config.yaml
num_hidden_layers: 12
hidden_size: 384
norm: "rmsnorm"
norm_place: "pre"
extras: ["capped logits"]
learning_rate: 0.0149
beta1: 0.95
decay_shape: "linear"
max_seq_len: 512
train_tokens: 370300000
max_steps: 5651
MLP neurons of a small language model. Each row is named by its layer, matrix (up: input weights) and neuron, and shows model dimensions 256-383. Each number is 128 + 32 x the weight over its row's rms, rounded and kept within 0 to 255. Numbers have three digits each.
A block is one neuron, or neurons of one layer that tend to fire together. After each block is what it responds to, as a language model described it from the Wikipedia text at the highest values.

L8.up81:096111078134107102134077091177153102107147130142088107185095108104144155107155181160177090099116036124127123180150145135129158119100130111115123077107168138090119159124078169114123089154127149102136105088158164124090118104114181152143122148104101170080087116184106127148155148174113158174127093134186089104184093096126184145167089125130138083092132120136088208133131173100162132077087
L8.up285:081169158150073090150171095111139139180137128153173164151086182132164149132136105168106137113173109131113172158159133131148121107134118160084143097118176129134142117090176133093061135114088116079142172174153108109115126155149087199132133155097182130080116166054067169158113093118087126116081093120106105095123103126192146132180113172113134149118191176136130129170167109093147189183176
L8.up1142:159116111152095154130163126071130197141118106073143126131129135069152158161096109106099159111130145105125151142151112080090066126139170110110168162146145131069116148094166175127096091097097118124150113175138113134122141202158114155118104202132183113108149151140126116160101105129075188029118102152171158119105087076126174111131155165099109105110150129116082140162132131085161136127131
L8.up1194:171047082103180123101225126165157094052141160103145132129121106139152110118089105162102118144148104140137144136088129153182091131110107123081129127178180107125117102126138098151135140135166172114125118126191086116111114098137124132068096137122144102108140168137084100216101171071107114153123114083117117131123113120164138152151175140118098109107114097106108166096125113030172136121079
L8.up1209:077138120097101159160094096174080140108074147131110150106125146104152104143168119096138116116117076166147172159155166117136151136108178177121142176160146137171134179194089120114139162118144122085151150104070119124106198087132158148125114058098159188088115100139181098132114164196131072060160090164132114130162133110169139073142053139150177079144126115173081178180134128182088145178154
L8.up1413:151135099136144199204167101151121134213090129132146100111129181082183128092115103168197123170090139132097153113151101119195112188136168149112112098122128166117095180176107164143082153109160162148143129092098098138093095121117164107124112136115077156162158099086160186160099067170095076092110115132119087178113153106106148135111101162094099071089118105137113164155160134130156098182115
L8.up1478:177103088116090152118131109156157153135128114141192147140091133120162093078112168177114106078120137140130133155171151138108198117122156076063160100161097114109158100097204168149124169082112146092085162138141149156099124213089094127132156111126175107139143135147145114152139127123149145128144094129125172141140070102078105171188140121093171111098137109197108147145068073139105140110154
L8.up1527:190075058149126129157102098182119103096120120136147096104098119136124160108130167153112090127166093096126148123085088159137173109119096131164161125141106093139098125147138137086163146167099125079091110078130133110091183157097095099129108167212085101165129115093179068146074146108022129155140163145122092122106115184151153076198105133116141125137121168111118128125102071153112087147122
Leading digits of numbers giving amounts, such as money, ratings, decimals, frequencies and dates, e.g. $6.1 billion, 96%, 8 out of 10.

L6.up602:175108064091151090056103101113134157171153148113105119135114165135096123162155152141167127131061151159075140091173142160106160100126151113111142108126118132114093092121118171121078108134146116150109038071137090124139159131177100164080100131143123162070086103149197073175141162174039151038115136175176140102130123079106110141133058131109120136147165074161081104118134134083172069129128
L6.up1251:089180133082139141185118116179056123214095133087108173140119117104160160158164191071148079175092085117140114052150144092101218096160101160124178099148100111140171113131155126127137085130152120044128072106113117131094093092115124148108104087096169103108118125187186121127075153188110127123140152167138150137074200150110171124111070163166195111177111128122115123185077088128120131129130
Digits and thousands-separator commas inside numbers, strongest for money after $ or £, e.g. $5 billion, £1,780,894; also counts and stats.

L6.up99:124144140164160139139141153111137140168173159115124110114087125052147115113144173116207157097115096112159133091138144187094161145151109194098072107145169081117130180135120088125093198101132160150109176124137126151121100146063093137065119134093132097118115217119123138154139146169153083134092146170114082149053109149125200091117138149116166122177134162162135133108093146127135108158100
L6.up368:189191113126128120110131115120179135127160130088135136176134125087118131085096147137115122101133093141096118140135078140092073080115076126110103142174143124073085108108176142076176168147132084155118191111156143115117155188100145169116150183127136072121143152120197142148153075157150095087142081080110146185108087130089113141140168132128152151096211102147141121149115154066178110225111
Digit tokens that give a number's value after a label or prefix, such as No. 16, Vol. 17, $75, NA-52, or a year's last digit.

L6.up127:071128108105121120107127172102121124132176174114141056149106195163151185094091123165099100123123141132119163121226103101149127099135112174167082121174139130120072113133098091119127127156086138124148167155186215240140121144114149151132174145151129175135098109084125135114105143132125132090114107190107101053100081113109168182119104135131067112084166125090127080108107135154112164138134
L6.up1328:097101054136155124100110139141134162082145145123104181118109125128137142160101161153138115143120137158064122086124135097159162095098071128097142125142183150151090097141147125064140117183073138143151146046119147181176108133119080117197156180130123152119112105154127122123082176109113164079174088089139116146180155186145174164112122100097068126133164169136143113121194147119115130118087
Final word pieces that complete a capitalized organization or title name, e.g. Stud-ents League, Writ-ers Guild, closing parenthesis of acronyms like (RIAA), (FRC).

L8.up134:086124103179124144030130164159092158132101127082092132136114150097141108131084086205082102164059143145102152120113147053122162092118128116140147134090132130097198068161168190187167118133111137101145087147088095152146142108094146093111105253095127117131072170110149091103136159130173112134096125051105122148143135089131113119126151149143150059130159171123062196182130169122110141090114
L8.up444:139146166147074116130157120169088199148151146115129174150130163091143144116109142131107121093118151113125112105109091131074123093122110138083118122129168104195135125080083165100099080099117155129168123128035156147168123112132088115179062148164112149118115175110120128120121127124169160096134136059128119094101083152117130153160119109068164157134103124140130157097123126181121164087200
L8.up592:168192130126146112169125183201093160156134103097075133159138125135105108127089073101093160147106149119127048106099154166105100146157152107109137135082178165187148102073128166131139146129151132160150083106085182118110109125126191100131127100134146115134178157131186119193106152152150203168063155119134073118069144097123104155163128128157121145148154107160154171130117143189182143086100
L8.up628:122115140121105154163147108137152174132155171109145166095038111050120083098130138155082125115143164152116093060103128137188078103131189140113133041096073113199102104105149226165116140150195132096091083123168083190161094169154130125134167102118214146111117135113135107134129152098153101074130078112125099145144155129139093125096140154137139090118112138113094156141151118170062085106172
L8.up695:142157140097121114132129171132146154091175183092130137153100171098107031141093158156143164138089160150154162117126133093138111101131090098061190117108060093101087038088149138161144139054142180109098114102149133132168105139184109125112130114126107200123167144038129117137145109085141153112084167197083129087081120128106155151156170164092151218084206130142130152152127112114077099175162
L8.up902:091162146181128141170112157133111218115169161137161056129113112193110133118121097160125112151130108116149127132127149112142146052099118127130107140086140071105145084144117069090153116116133139150166136104119117233129093112161150115097110083107127100138169106119133139166106129094179155125133145039084081135050124193110105179125121161145099115087128085122113149094135161135090144113138
L8.up1010:141035192153147126102115163157116215178131167108193150160142128168134091104134143182122142115091104156082148133117128106121097101157116069096133137087153095064163087107133097151096145065185168120114170163076144136142174127085097072145130099109143170131143096114160168066142100186161116140111135103108129073111117142147206173174137124128156173186117151108102135152164107123153104135151
L8.up1474:163109154136100073100144091176127197102104152174098145112167162148143108069097126151108198141137148154149169076137100226121123098197127117159158103111103090082138122093090173138115122146143165128130169107098162065091099115096091082139108133121132140172198144117153116112162104165156156167083094045101164143140202177103150088125094139076059124171135176163104143127175087127120111149145
Ends of verbs of residing, working or being placed in biographies and place descriptions, usually before a preposition: settled, lived, worked as, situated on.

L6.up290:144141120153054130137062147133166111055136182129158097170076142092120141177148123172107105112114125169193077171137108143128100101168144126111123111126106113166183163123109145093107127110120182070162170126166139183105159062117095161083174155142106106067161106150141112183151106154135133099135086108137117114127055115112085116117165102101139141107145102076131112154107125126099145178173
L6.up595:104199169135130132174137123173175097138157165168106133180061140148123150131125096167112141137095127201102123096137136096135123097107076136142141101110094125109159113152106163121140085138129124107140143143118186160155125131171147146115171175102143087093159136123086102134117084124091121114103126105130099108076095091177126122083091106138114201110141131148134161134151180104036168129160
The word front after the or in (front seat, front runner), mid-word pieces of names (C-all-isto, B-onn-y), and two-digit table figures.

L8.up27:108075167159172124119101184082116098084162150166153185112148202150138133125110148136139133155127095180107136125132197105141111143128148178107144133165123105100097085120164117123130164118133100156116111144110165119104159136121125115130187125092115175111118116099143127052196212095125152135158073089084159150088121165113139076206096132099142155096109071133080152167119087124108158136119
L8.up281:157127119139188147104141169164178097131097133153106189103137059157073176092153112108125141117136164116099156120154126139134095164119102126138138155120176130088139120148074156101118098092147100121096109132146137139134088166099127106156116142128113128139156113174141081131186100107101167123134109076111132143230108102075153137078139131136144126095133039127098134182091082183122137152143
L8.up429:079147122196139153107169116113139189139118060140148127110179137124138109156129122157104152097100092128163072163178103085138123110148114178106113086102124179123125116138050089151069062083104138156115066116133112121116145083151108154180169120095180143069127134178165090131148130075182117131122135140151114157127196122139218170083219111117146140122142114119131145119193152072101121147090
L8.up494:147105152156144124155119134117197142141141135186146100091094110118072103108185130090140148095163137117138156140120128129172158158062141115082152127094166168099119074150092206101120137143082119111124144179157146126142075139122190136210153141156145144178078071126117139167155142100117166101101189111148048121150110120105157162080119137095108126105119082070074148172160128142151064134169
L8.up600:127171126175168094129146170124122051130154099114123130138139091121081123097116097151073132108117206166150217131115094121117149169112145108051155104150190097146157151173131170094092103121135148123145098115115090125131103143188135090181110163086159103136087109148148060116156103156124171165129172140137007137117100143103207151098120123158101138113123084123128121155108142183133111139183
L8.up830:149208122147182092136144195132170142077152151108131164097094093147161116128125090090165178121105148110118133122090105137126157138087193191171167155145153129102116132168127155124121148114094117103214156190158109096122082114103133146156115151142138110135082089122143086138158112107139109160144214092112090151201158100122189144088156150129177185100148100152097123166106134104133139115151
L8.up1514:107065152104112148101123111167100138180137166131187110179133079162086131168133133152144109117143114159147136122098123118098129174150104136079157129103131125098173097174139156167105125123144125126162151123172110134132090112100093044135129119125129123125129152122159035153169080145135169156175103115136051123133159172132146128088120158160141194089112153093057137131133133119089125149136
L8.up1521:113132125086160171156143132154159119134094194200108124109110066155111126065117069095128160112089156126104107151107111137134090150111108063076109108118119136124133098156170136151103105125104169122149090164124087112124089100116100106127124165141089065135145114128123069185166093153156111187118197141127112156127091098118124124075124146132143090052144101121186111152097162174175155172130
Spaces, en dashes and separators just before a year or number, such as the dash in 1999–00, "from 2018 to 2021", "In 2025".

L5.up423:093117122098202091137105155159163121062136108116134123131137141142125115209098078162096193102151128155116118134149150117173175202163125145132088134109117152031137142124112071143111190138093212183118166118133075142126115110171182174068134139089072097107154108122146088069158132118143134141151127113095169105151106150177115143140100097141121135148161137121192156119106121103088150239159
L5.up1081:137152081148146143105169129128113105086108125116127186069150097133123086088150097087132087136161136144128120121149114114090140159049175191114139199125157134135112109127128171140104087137147139123125194137136106089124086110216152098100123158099098121121127080105120126123148148079161144133155176081119058132169107121099158158130156124123107115094191074120089139145144136089144126099095
L5.up1125:066120161130117178143138127151189126109116144182160140046107099115140142149149136066116144089126117168135135144100136135164092237123102152095144122095197139090156088131144089165044149128126121132152157137146119095104077062162142154127158201113120108133149119107107141112177077107148203125132156066117108091136142089172150172113110127169093113085165101094087162147121182064158080187141
L5.up1410:068129222110155154123071165198101164111101150129114161104139120090078106199081112145084214165142104137154143120153112124145193141160164219123111107055139118075127129124136137154081135127101076159115131091199114144190135110185138107101171115060142047071169173154156109140125092113109163142142136091105180119170132065146150121128182108150101153146180100111123123061157098096187031184087
Number tokens, often the final digit of a year or a small count, in table cells, infoboxes and lists, such as 200'4', UTC-'5', '7'.

L5.up351:159113140105102151076142112131067097155137103141074037188133128127142129097113104161211093177107119129138142116149126095081095098171096097149096139149080151126145118094116113154163145142170078122147114093063165196141140144113116118129169091140071166100128113086088193185086139154158118117121104163125175137106137107166132155125160124135161082126138119177123113140084112056091170071102
L5.up577:163156126134115109100142096161151173147160118167104137119128022118150135152079121100094116098091068106101218149162147149147144163103084111158145101095152123110142122153145152122091133144146093072012132105147152130048133163070129125082102109131146083144031115141071151105124148145130169125094127167134100143125098115098126104090137095106153101153149095101085144119125109088126144127084
L5.up982:125152133111100117090105137132105171090116099122144111082125136071163144067101113158210133193101163112117155123140125160076133066095138138122190153155134122076098176142142132146137127132128111119087095175157138159103128142010095132106119120064154149110151149098165149135138141172132179070107118190131123164155087134124161123105096179094193114139144111119053153134105120098090188092143
L5.up993:118137078110201210094181145143131152135139162137128122130116080126134083125047114089100104083092160206095136150115107151120174161164141145151171106135119107114089163159124175129104146106156098094099128080157155095136069117128162150186175142117160125135170102126068203136111134164119140130177156145157112168156150146165150095138154191084110104131119127148153155159102174172162085130062
Digit tokens opening a number after a space or preposition, mostly dates, clock times, scores and table cells, e.g. "on 7 January", "at 10 AM", "7:00 pm".

L5.up260:160103147094102115134114119182121142125181109167129117131131144166148126096185102092101081162158126118123174143105128050089097147149090095069130138133133132148143137117201147119146067097104082173121127137090106118104152092118143106127066124117165175074153150102067087095147162162135179090152152098113153124148106127112147092068139181154167148105167208083155145182084058097102099102105
L5.up315:146126184160141040164138176134121112139178153114099159137058094185105084143081139105133159162134119162128093125102145090130099118139134101090143124111153142154135197101157177183135163129102156144157136165107149090132151132142200086138122142175105127077164119123155203090137157139171189103224168105101170119103193133153099175133156146119113161065160170108121126111220167135101098127138
L5.up392:135145132105072118183099108169090102123150170187101164145090157156094110142114090134133148183169179000137136146116082147117073121176099118179120090102103086170169085036127192118137137137104146103103140119137121139106111120129122124088134153103115127069160150128152152129069088092157157127145134118095147139135118088152070156120145112132112111149121153115103145108161106106097092111093
L5.up1208:120132122087066135173088160161132129168173119133086154130100140122123142207149124097127126122174130157111195092185141134134145138152135124113085155139098101185097141113210133092143143141116146110168103132137134134161100141177129117136066126159148127155160136093145201094114122139143136166222145104154179114139147077151147122141125151157102140145133133172107084197208148100121175171140
Second subword piece right after a word's first letter or two, especially l-ic-ense and P-ersonal in Personal life headings, also Rec-ept-ion.

L5.up76:056123136125110073124080203161150120140164094153144126165154105108168190127160215118174112111101123144139164119136149161124131127115151111116126174178167121129114119139067137104131112142066100074091179148144111137182129126112077151114182167138157098148106106167136113110078147141140164136176125102124179103107153141093130118075154194072108083152128070094106134103135143159131116109138
L5.up660:084175170136151160155129115139117147134162140132088112107088126222113144179152184110165133157181163124173095160093135110140125097161112160047112120162151170154056168117108116118111126130098167091166164096147186134098133159154135168118128149110118177203117121095080159122135146187152153168091120156137150130114137149130121037112165106055140144127147149122159132139156133105140106148150
L5.up1034:093097180118098103139160128118143166091122140089126139152091107117094158121116120165103084125088108098126071134128100082153159109112110124153065136080107166109099209077097146093110096135132199148099144124152141168129123085184160158159107174142109081103158116128140215129076114134157138110114196132141102161147115180121117137191183163098115074088104152085135130091182103082100185145139
L5.up1046:064132188157122169188149131133136125103152174113116122091059185110109181183147135193120141168130163181131113092106156121117124106111118130116151126125118198153150077158137084087145141168119148054121125090126086148104112171132133126094100123091102170136125162122112113108135101102175146161148165065134183100160123191144138129158167156158091134104178120116103116119138153150188180139119
Final suffix pieces, often plural -s, -ers, -ts, that complete a split word, especially team and surnames: Bulle-ts, Sen-ators, Rog-ers.

L8.up109:165109167095088098124049171109099123098160176114115108163186137123126124166117093118189120106116118150166151099108179128148139047137147081160126062084155077067154108152175103049129126106140128075090165171121107046090138143117063140091192115133110084095109133138189100136120091138129093153136182090132103135124155186117100109138117088135076112082124152138153116163153126133191165113107
L8.up162:122145146090092075172125155131129139125122142131148114108140158147077143139125121107085070153161116165147093116123131181203143092088169110140179099159115107135095034171122144154138146208108163040122132105140199170103127120172145096136067149131123127154198177188130133117143134107090103132039140175169115142182168064190095128091200124074163100132118176162120140095119119106101123166147
L8.up243:134124100101118082133096125066119115123101141142101077199098130091083104129159080161105078132116139203085161091107106200087117128126142138118129151100137085082164123146142160145104115157085154155084107131164157111091150077087120131125082170166179124075078160110137138165182137121084106154155130143153155162076075115125115146178140084124078151098150095156128145077161141124120123089080
L8.up561:148141097108142176162180152131148128129122090115102082129092145076147200107129138144044126143097103087105078160186134129105129102104115141068163077113123143168108172115109154160087151158162142157141156083132146139094142082086188123154099145095080092075121097116148179200127123111094142136119077145182115060061119116123134108153115129102084137149162128092096075152118173108194115093106
L8.up751:186178109166146046183116138159159115129148133109165116069122094162099148145103080128134146122118108166182131140130097109106134150146120106152108135140089118148135087169149159176054166128142140131142087191124131100096107158155094135112179079119162061091127155132163179072163137120107069171194108125129141111104147101191099120107155154085112128089170135151180110192152195178103200124159
L8.up851:139164108105113138126142150180096095118132126030121125073141125114132171181157109134124142169131195139118113164131120185103110153189176129091076086116137110094115201073133129152106135152137097168151165108140152126087110115175145113107095144101124108130131152114146177107144097087056118177098104208100162128120183105161085125112170142115147123119164132142127176186097150132108123105137
L8.up1270:135144148116159186097055107174105149117139155156094132151109183138111106142121139113182093113156081117121159126113117148093146086141110099059176192122147111082148148173188132102110098158123124127127126081103149133102125137123104108075127137128168162147137095085133103158127099133116118128111151120119100091066159200150140094160110133114124137133043101187172145169070171079138140117070
L8.up1491:109160078098113084133143139118107166125143130139155137114138177084164080122130161138138096121120116124128121163084154118086172126159141124102136120131128125071083109143155110183114162138119077156186174133158125127086199111146127158111125160086098176118125188164107140131101085107141136100138090123129105128121155105171179104102132148087161075124092132123116083142102149161059128111107
Pipe separators after empty or spaced cells and header divider rows in Markdown tables; also the letter after Mac/Mc (MacDonald, McKie), plus numbers in scores.

L8.up35:166109175157131121092113086142142157165091125132126114167098092084114093143147164160115137113128166137096118127137089101179120131082087121122126082147115119133173141194153144091133118098162130124143111152130159098180114164096161136153094185151122100050157117094127161151122151110168140123038098064177067125089072151178114119212125089151147106143101106119118077115065116170141159118129
L8.up252:141079149084121105133107129055097071114148107168135105162199118120137112193140123106125168126155113146128149107111090173116157182116139127168108123132172131184147195099069128140120102087151112115036058115129163140093168123075156172098139158180116106197061179062115126128117151147124115143161114127127114115103123114172137136107100095175110143109167135098094117151080110163065094149152
L8.up1033:133122175178145111126109163115099051130135138111119134106131150160120142129104126129075139176120047174094128103108116091181152089122184107183129096131066132142112074146159145156146105170142147114165117153129116092133104106118217143151118108120050131137105098145141043165129169081115130160098175116120085119098177169124080129110113153109127070138150184163180138136097108103114164157098
L8.up1121:161138155145116096143129126114124150034100041120125153168142126113093151191173088142174147100139131109217111103137116092137110080178169101157140099117159100090115148150126204167135133128081119153126105152111167132119161117103124144140114161125120109119049130122160072163106101118151143117106054097129103174134114123111151149107135069132086160115146124169168143160163092158197185201131
L8.up1258:112043082112151120155098159163173171160089161137147141107114173084123136170134192109123190152107131152146087077086090132137156139115111164090115150120151144137092093113063056111150133128151134099124175143174196149128094140103126141117142061123160143118135163141142196100147178119130112120180155113133128132070108166185145087175147144186080169092156067024127081111120157156062161144121
L8.up1398:101147132122117109149116165134145141136185103113139062149137133179140125130080071122127109098149143148158122123099130083170165125164143065167108055130108111098094117117134189109123116101131137106084104152187136134152089115173135165126086111105146132148122118046155084163127161087120137120102059128074126092124157183150170090175151138059133086094172155109102117127111154155157062131086
L8.up1432:118114156111145150157112100130171144202196170123140110102118153150131095082145141080150081187107104110179127184129151143105128091072108120079135091138117097122180140116139102139067101153133149128135179069162190107176144182149163168125135205087171127167147126125143104168102118112102130135138115131159144091099158156128138097137154082136059138107131086104066158129060092126103163156125
L8.up1520:110158098171088133117087130139157200122193167148086110132089135078078126120105143133105191141146156172142126150091148181112167149080118082120110103049106087151158169149156158127166173120146171115141100098110134169138166142158116165169180146185126122110109137075103103163116125110092119166098140117128112144080068169097122137117121160091155130150160095093087086128054132140122163128165
The word "on" in running narrative, mostly before a date (on 20 April 1809, on December 26), also on fire, on his way; weaker on other fragments.

L8.up41:157118167072124105108119175090144133110142118128129074157149117174124103115139098145139175100175129135146118156143137183108118142153164169170136130130083153185118078098128131115099166095075088128083152118117139055154117140124149085131135130103106140115161159141153126190101158116143132115139169167103155171152116171164153136111140109125134142154053169199124082114092173149102135138138
L8.up139:120137141136102103163134158177029141156141118097120043078080060130112131172153139168126115114151083130125136158117105176186128131135146138110144119136134127145162138130188168098085145198098154169196169106103131081123094161122136117133099146115165078145113134168156158171075161089074095160073078148152175123106113131081098159146099128138081112149131148154137137175067117128133134083094
L8.up247:141110194099096159108113115151142147104172103133182128133149099170131146114113154113143108118107129118109119107148124151166092158108098186063129160111115090146121124107178166146114170080150143117130133114163113182160168142140116132194114128128116119116100089165163180120111069185138105151192126150050089157115086095162125122097107131124113075133115078121161100150109137163108165146143
L8.up251:191160144135099185092121148152101107111128179118078103087172161124100136129086149070124167156108115135088140175100105084086120155102148122066135112177155146111151083157181133131117144090165166058135063084152135136126127122103148168130061129078134147093168149065117151215124145177073155184090138042105121076091160091153207163084056143133118132121135161120167087091110160100132058170101
L8.up259:155117130135084131102137124143114139106105124140096108135133101150143134103073127119114154109118084152164158121137156146100151124148146116161128095131119138180148109098157186131198131093116090136139114106094128195129137138096067146172129218111203144148080125117139138159123090139135116169173175131108173100098045146203161144151072094171107084083128165132140088070117165137165191142109
L8.up1012:136135110176077142150126125167171155131156142101085136121120156145094162040164163103097131125070065168149083064096103116141104144105111173095103120129135076104149130099127110104161065151155143106175178084128123172173146144123116127196139136107106075154141154080141094102167155178072146073096133172100139112145118175179104129158084157131060105122132118103128073182106086133088051117091
L8.up1392:118137154080104118117129143097040149116156138102132119141172144125139144179141139110124143110132138066166146099146070144110126103192157087145117184160098200125092114138163152141169135170143102072083107098109090107109184118131163102154131188119183130197075147129124084130085118098164164165155124193083122097039051179156079116081095094141064125128143121107103148131086145158159106136120
L8.up1430:159141093116127114151095175141160171100078152171120151147088127148148116111122050142123149138047116179166139090079153118157127112170100096162162144120139170085182096129153087104084137121119176114181124186088102108082196093067181080139113111129154096201107096121122113086150155164117141128153071138190159112066185099154123096065102103098098153112144145120152125098134116128120131135139
Word pieces right after an opening capital, mostly S, inside proper names and rare words, e.g. S-z-klarska, S-yl-via, S-ey-chelles, R-ot-ax; occasionally "their" after a band or team name.

L6.up7:069091133101100168172087118122119100095142153118070105111145135097145095217148128121116136112126158065152038164123197158133121104176137137140047092113065065073127088166116117114145120156116131166140147105181106137188118107130136168114140124115071191093122152091183152143155111102111143155146171122077145103062134173165184149167131112115095077100135146150139111101119058144115169124153
L6.up291:131089101077090127194128149063105134091152076154183108112123132027186170125105122126154141133103085124099138189153093145140139138105124098028074107142092143120181162158141127114161107073143153121216144125180113187148169139107118128119085112123110110158103157176158103116146192142093065133131106114138067141128060143116183176112111133069173124091174139165127211155126081144123137138128
Main verb right after its subject in narrative or biographical prose, mostly past tense or its final piece, such as lived, gained, opened, remained.

L8.up177:117149112148162125102168192063091133117151129109108108160155132155153085172198155121123071163108188134147146142089147118191166083164086180124109095134166087109114111130126107143130156128120177133178180114100183193166103129101085107162138105144115088158133093191118103121086130130071094097139156124096112080114095154155141155124135170096187067113103097132153120069184117117125187083126
L8.up358:130114154069147075111133102118153116156169140123107111135128173123087140102092102125105045165107121124106182081146134148141172162072095100109165132137155133141131147173100116132158180188168111129111112122150068144064133123121111146112164119098156164126146109098118162041176120097130161201170117089116105160135144207067087115126156124114099097163166112167179133112104092088106172115143
L8.up402:087174101153104134148042143079146131138174137097059148109116101114154147129085144127129071117088136092129162064198151109188084154112106135134125085131138188150141164153092113117098147136074127140153131154095154159132124090180106147179183118093155121128171109138169108098124137176159171156166089116111112135154134182161125157073126143118118135133134061158127093095133077207142166121156
L8.up534:078112158078100128105114138089076112091191150147121055131084127136127114060149175165102170125124179125127125165175141079134143113135076212112127119213134134177108168104126109182152138131090094127171185173143164163138150144089153174112137117124152171042172107077104144134135066116118094140153176134125119136146161102077089166172161127160144107108154097157132146125124107143126123154128
L8.up609:103183146137109222123111166146124149087184132188156087124110138177139158110177166179121145094073109177095126068148144145146226099145109139066120139135191128115144175143158094125172182183141136025167123069169107166134127163102142122117121159130118136108147143129153123107111106135160131199109153140137134122163105166139092142074114147144106138143167081134082117124116192138086177168147
L8.up1119:143130098117163057154143091112156109070146150138117131140101075131145068143167126110147142119086121148067080121105204054178145125051109144136148107115083140082104167133120146164099127124135130128160162033130173167155147149114107146122140152121131056144178074107161129123105088162122093141154149149143154129119141126175127201119158106085118123123133115172115099115147154153085123127087
L8.up1230:109076133110143158038191136132141073114135093169118142154114101093073128071144187062092153101091118127150122186180164184152065102155137101122141099146171090112108133139106113168171164119101154117148152104105109142144141126083133138176118110157131112127172125134165170133140166127054053169130171072131103037182149130069154181073158148137139084127192145136142151110139148124096124129126
L8.up1299:066143154088110094100121117085122094108180079116177112136089084166043132103116204118093118129163101109138114097140091159179129158064115169153108140106170171089096117105122135158089171137111068157165175172078152123126133128073115135172127132142163116152178095096122165135116090142092112142164103138112131079120214177108169130074152137103118092186130100155151157090126133135162117069111
Word-final pieces that complete the last word of a multi-word proper name or title, as in Transport-ation, Cemeter-y, Exch-ange.

L6.up932:139110101126092138134194165204164181110099121113126115101126171091065145157114138151126104156100151157141103135120137184104134171151062066081109110171129144126112131134133133076171143231114098162175157157150141083118094136133123138059117094105131111105160065132094156164148155124102098130093139156068092140082152133097128082191101097133158103104103146105150071105073116084145129170148
L6.up1240:149110181097120128142135129137106133145123093099162202123173141142140140135191176170153155126112167119155158116149160137094133146174145180146127143088076179118121139166123131122127119089123158123217123212180146117137154096125181132145164199115182165107121101135128108142138100138128112192163090145092137120083054151147119074150130171144082105106112108105167056106091164070127167129183
Ordinal or sequence words after possessives or "the", like his first, their first, his last; also mid-word fragments like Mayn(ard), ne(igh)bour.

L5.up140:153073128136184143116181154146120142192140131125160121168134112148154164150115097116065045103086134123187148080163115146104109089166118138166116074133122051164122168087095121120135176111074166136157086163072181136112058102147137066147116098119143103153193186170125175036125168125150109131086082147116221136205131095115095130179156111129169083141081141130126072109075137048141096149167
L5.up662:145107160085135122169166093103138150166045166131159175199126097072191120108085131095193108153117137090083126124126083152173149160110141114187133157070084105113114123121142144114120128171155085148164165112143169140103140094039106105084131125096156107142188142095066119081141162142090092162099124140102217168129151049108156116141082080158111147109201148157135172113123151100173129135122
L5.up1039:140119075095152109129118087114139125162126154121191127148122091135112100107101139133085114170142090136144193100108153123100174094137125093145130174113130133157108133100144167098190147152155123150123069130173170159107157134150136125142110091131109126070216107143141175108090135134089097144185147232192114129080134140146163185062094132040135164111112144129125140102127145119089132111156
L5.up1336:117070142166142098131142173128115127136180161177169140134113135141183130114080091100131128156140104098130069129155124101186104120146039140116157143151142155105151126176125115124143163176087147159163167135138179132126139146114132109135133156162135133089140162164173222124083083178103151139162153157126169174116096142106134131130131156120133081075179121102081115078102102096071142096172
Pipe characters opening or separating header cells in wiki tables (election results, climate data, stats), plus scattered tokens like "by", "was", "–".

L6.up710:130073108123161141084140104055118107138167103148047121144137160071088093131173131189117088096097156185124155212168162140156102125072120138082116123111139156106113113160085146169140169156123150146140166126111103078118128143029150132178158099092112154177136082052095133176115162095122089100133130088104154108152108180134120126069118110200109090165203081110141158156166164158141151079132
L6.up1475:121104133092101091166070180160169159109113113112159084104115097142139084160137082217123120138179054168097158134134096125147133178125152137142108111103153129146146096158105152107119170147153137115096118114139117099118136167095102120112153082117133124156135110142112120126128092093143146093115141078150070130119096128178124114140098101145084208162131094131093116106118174130166092128089
Inner sub-word pieces of multi-token names and four-digit numbers, often repeating an earlier name or a year, e.g. B-ian-ca, T-us-k, 200-8.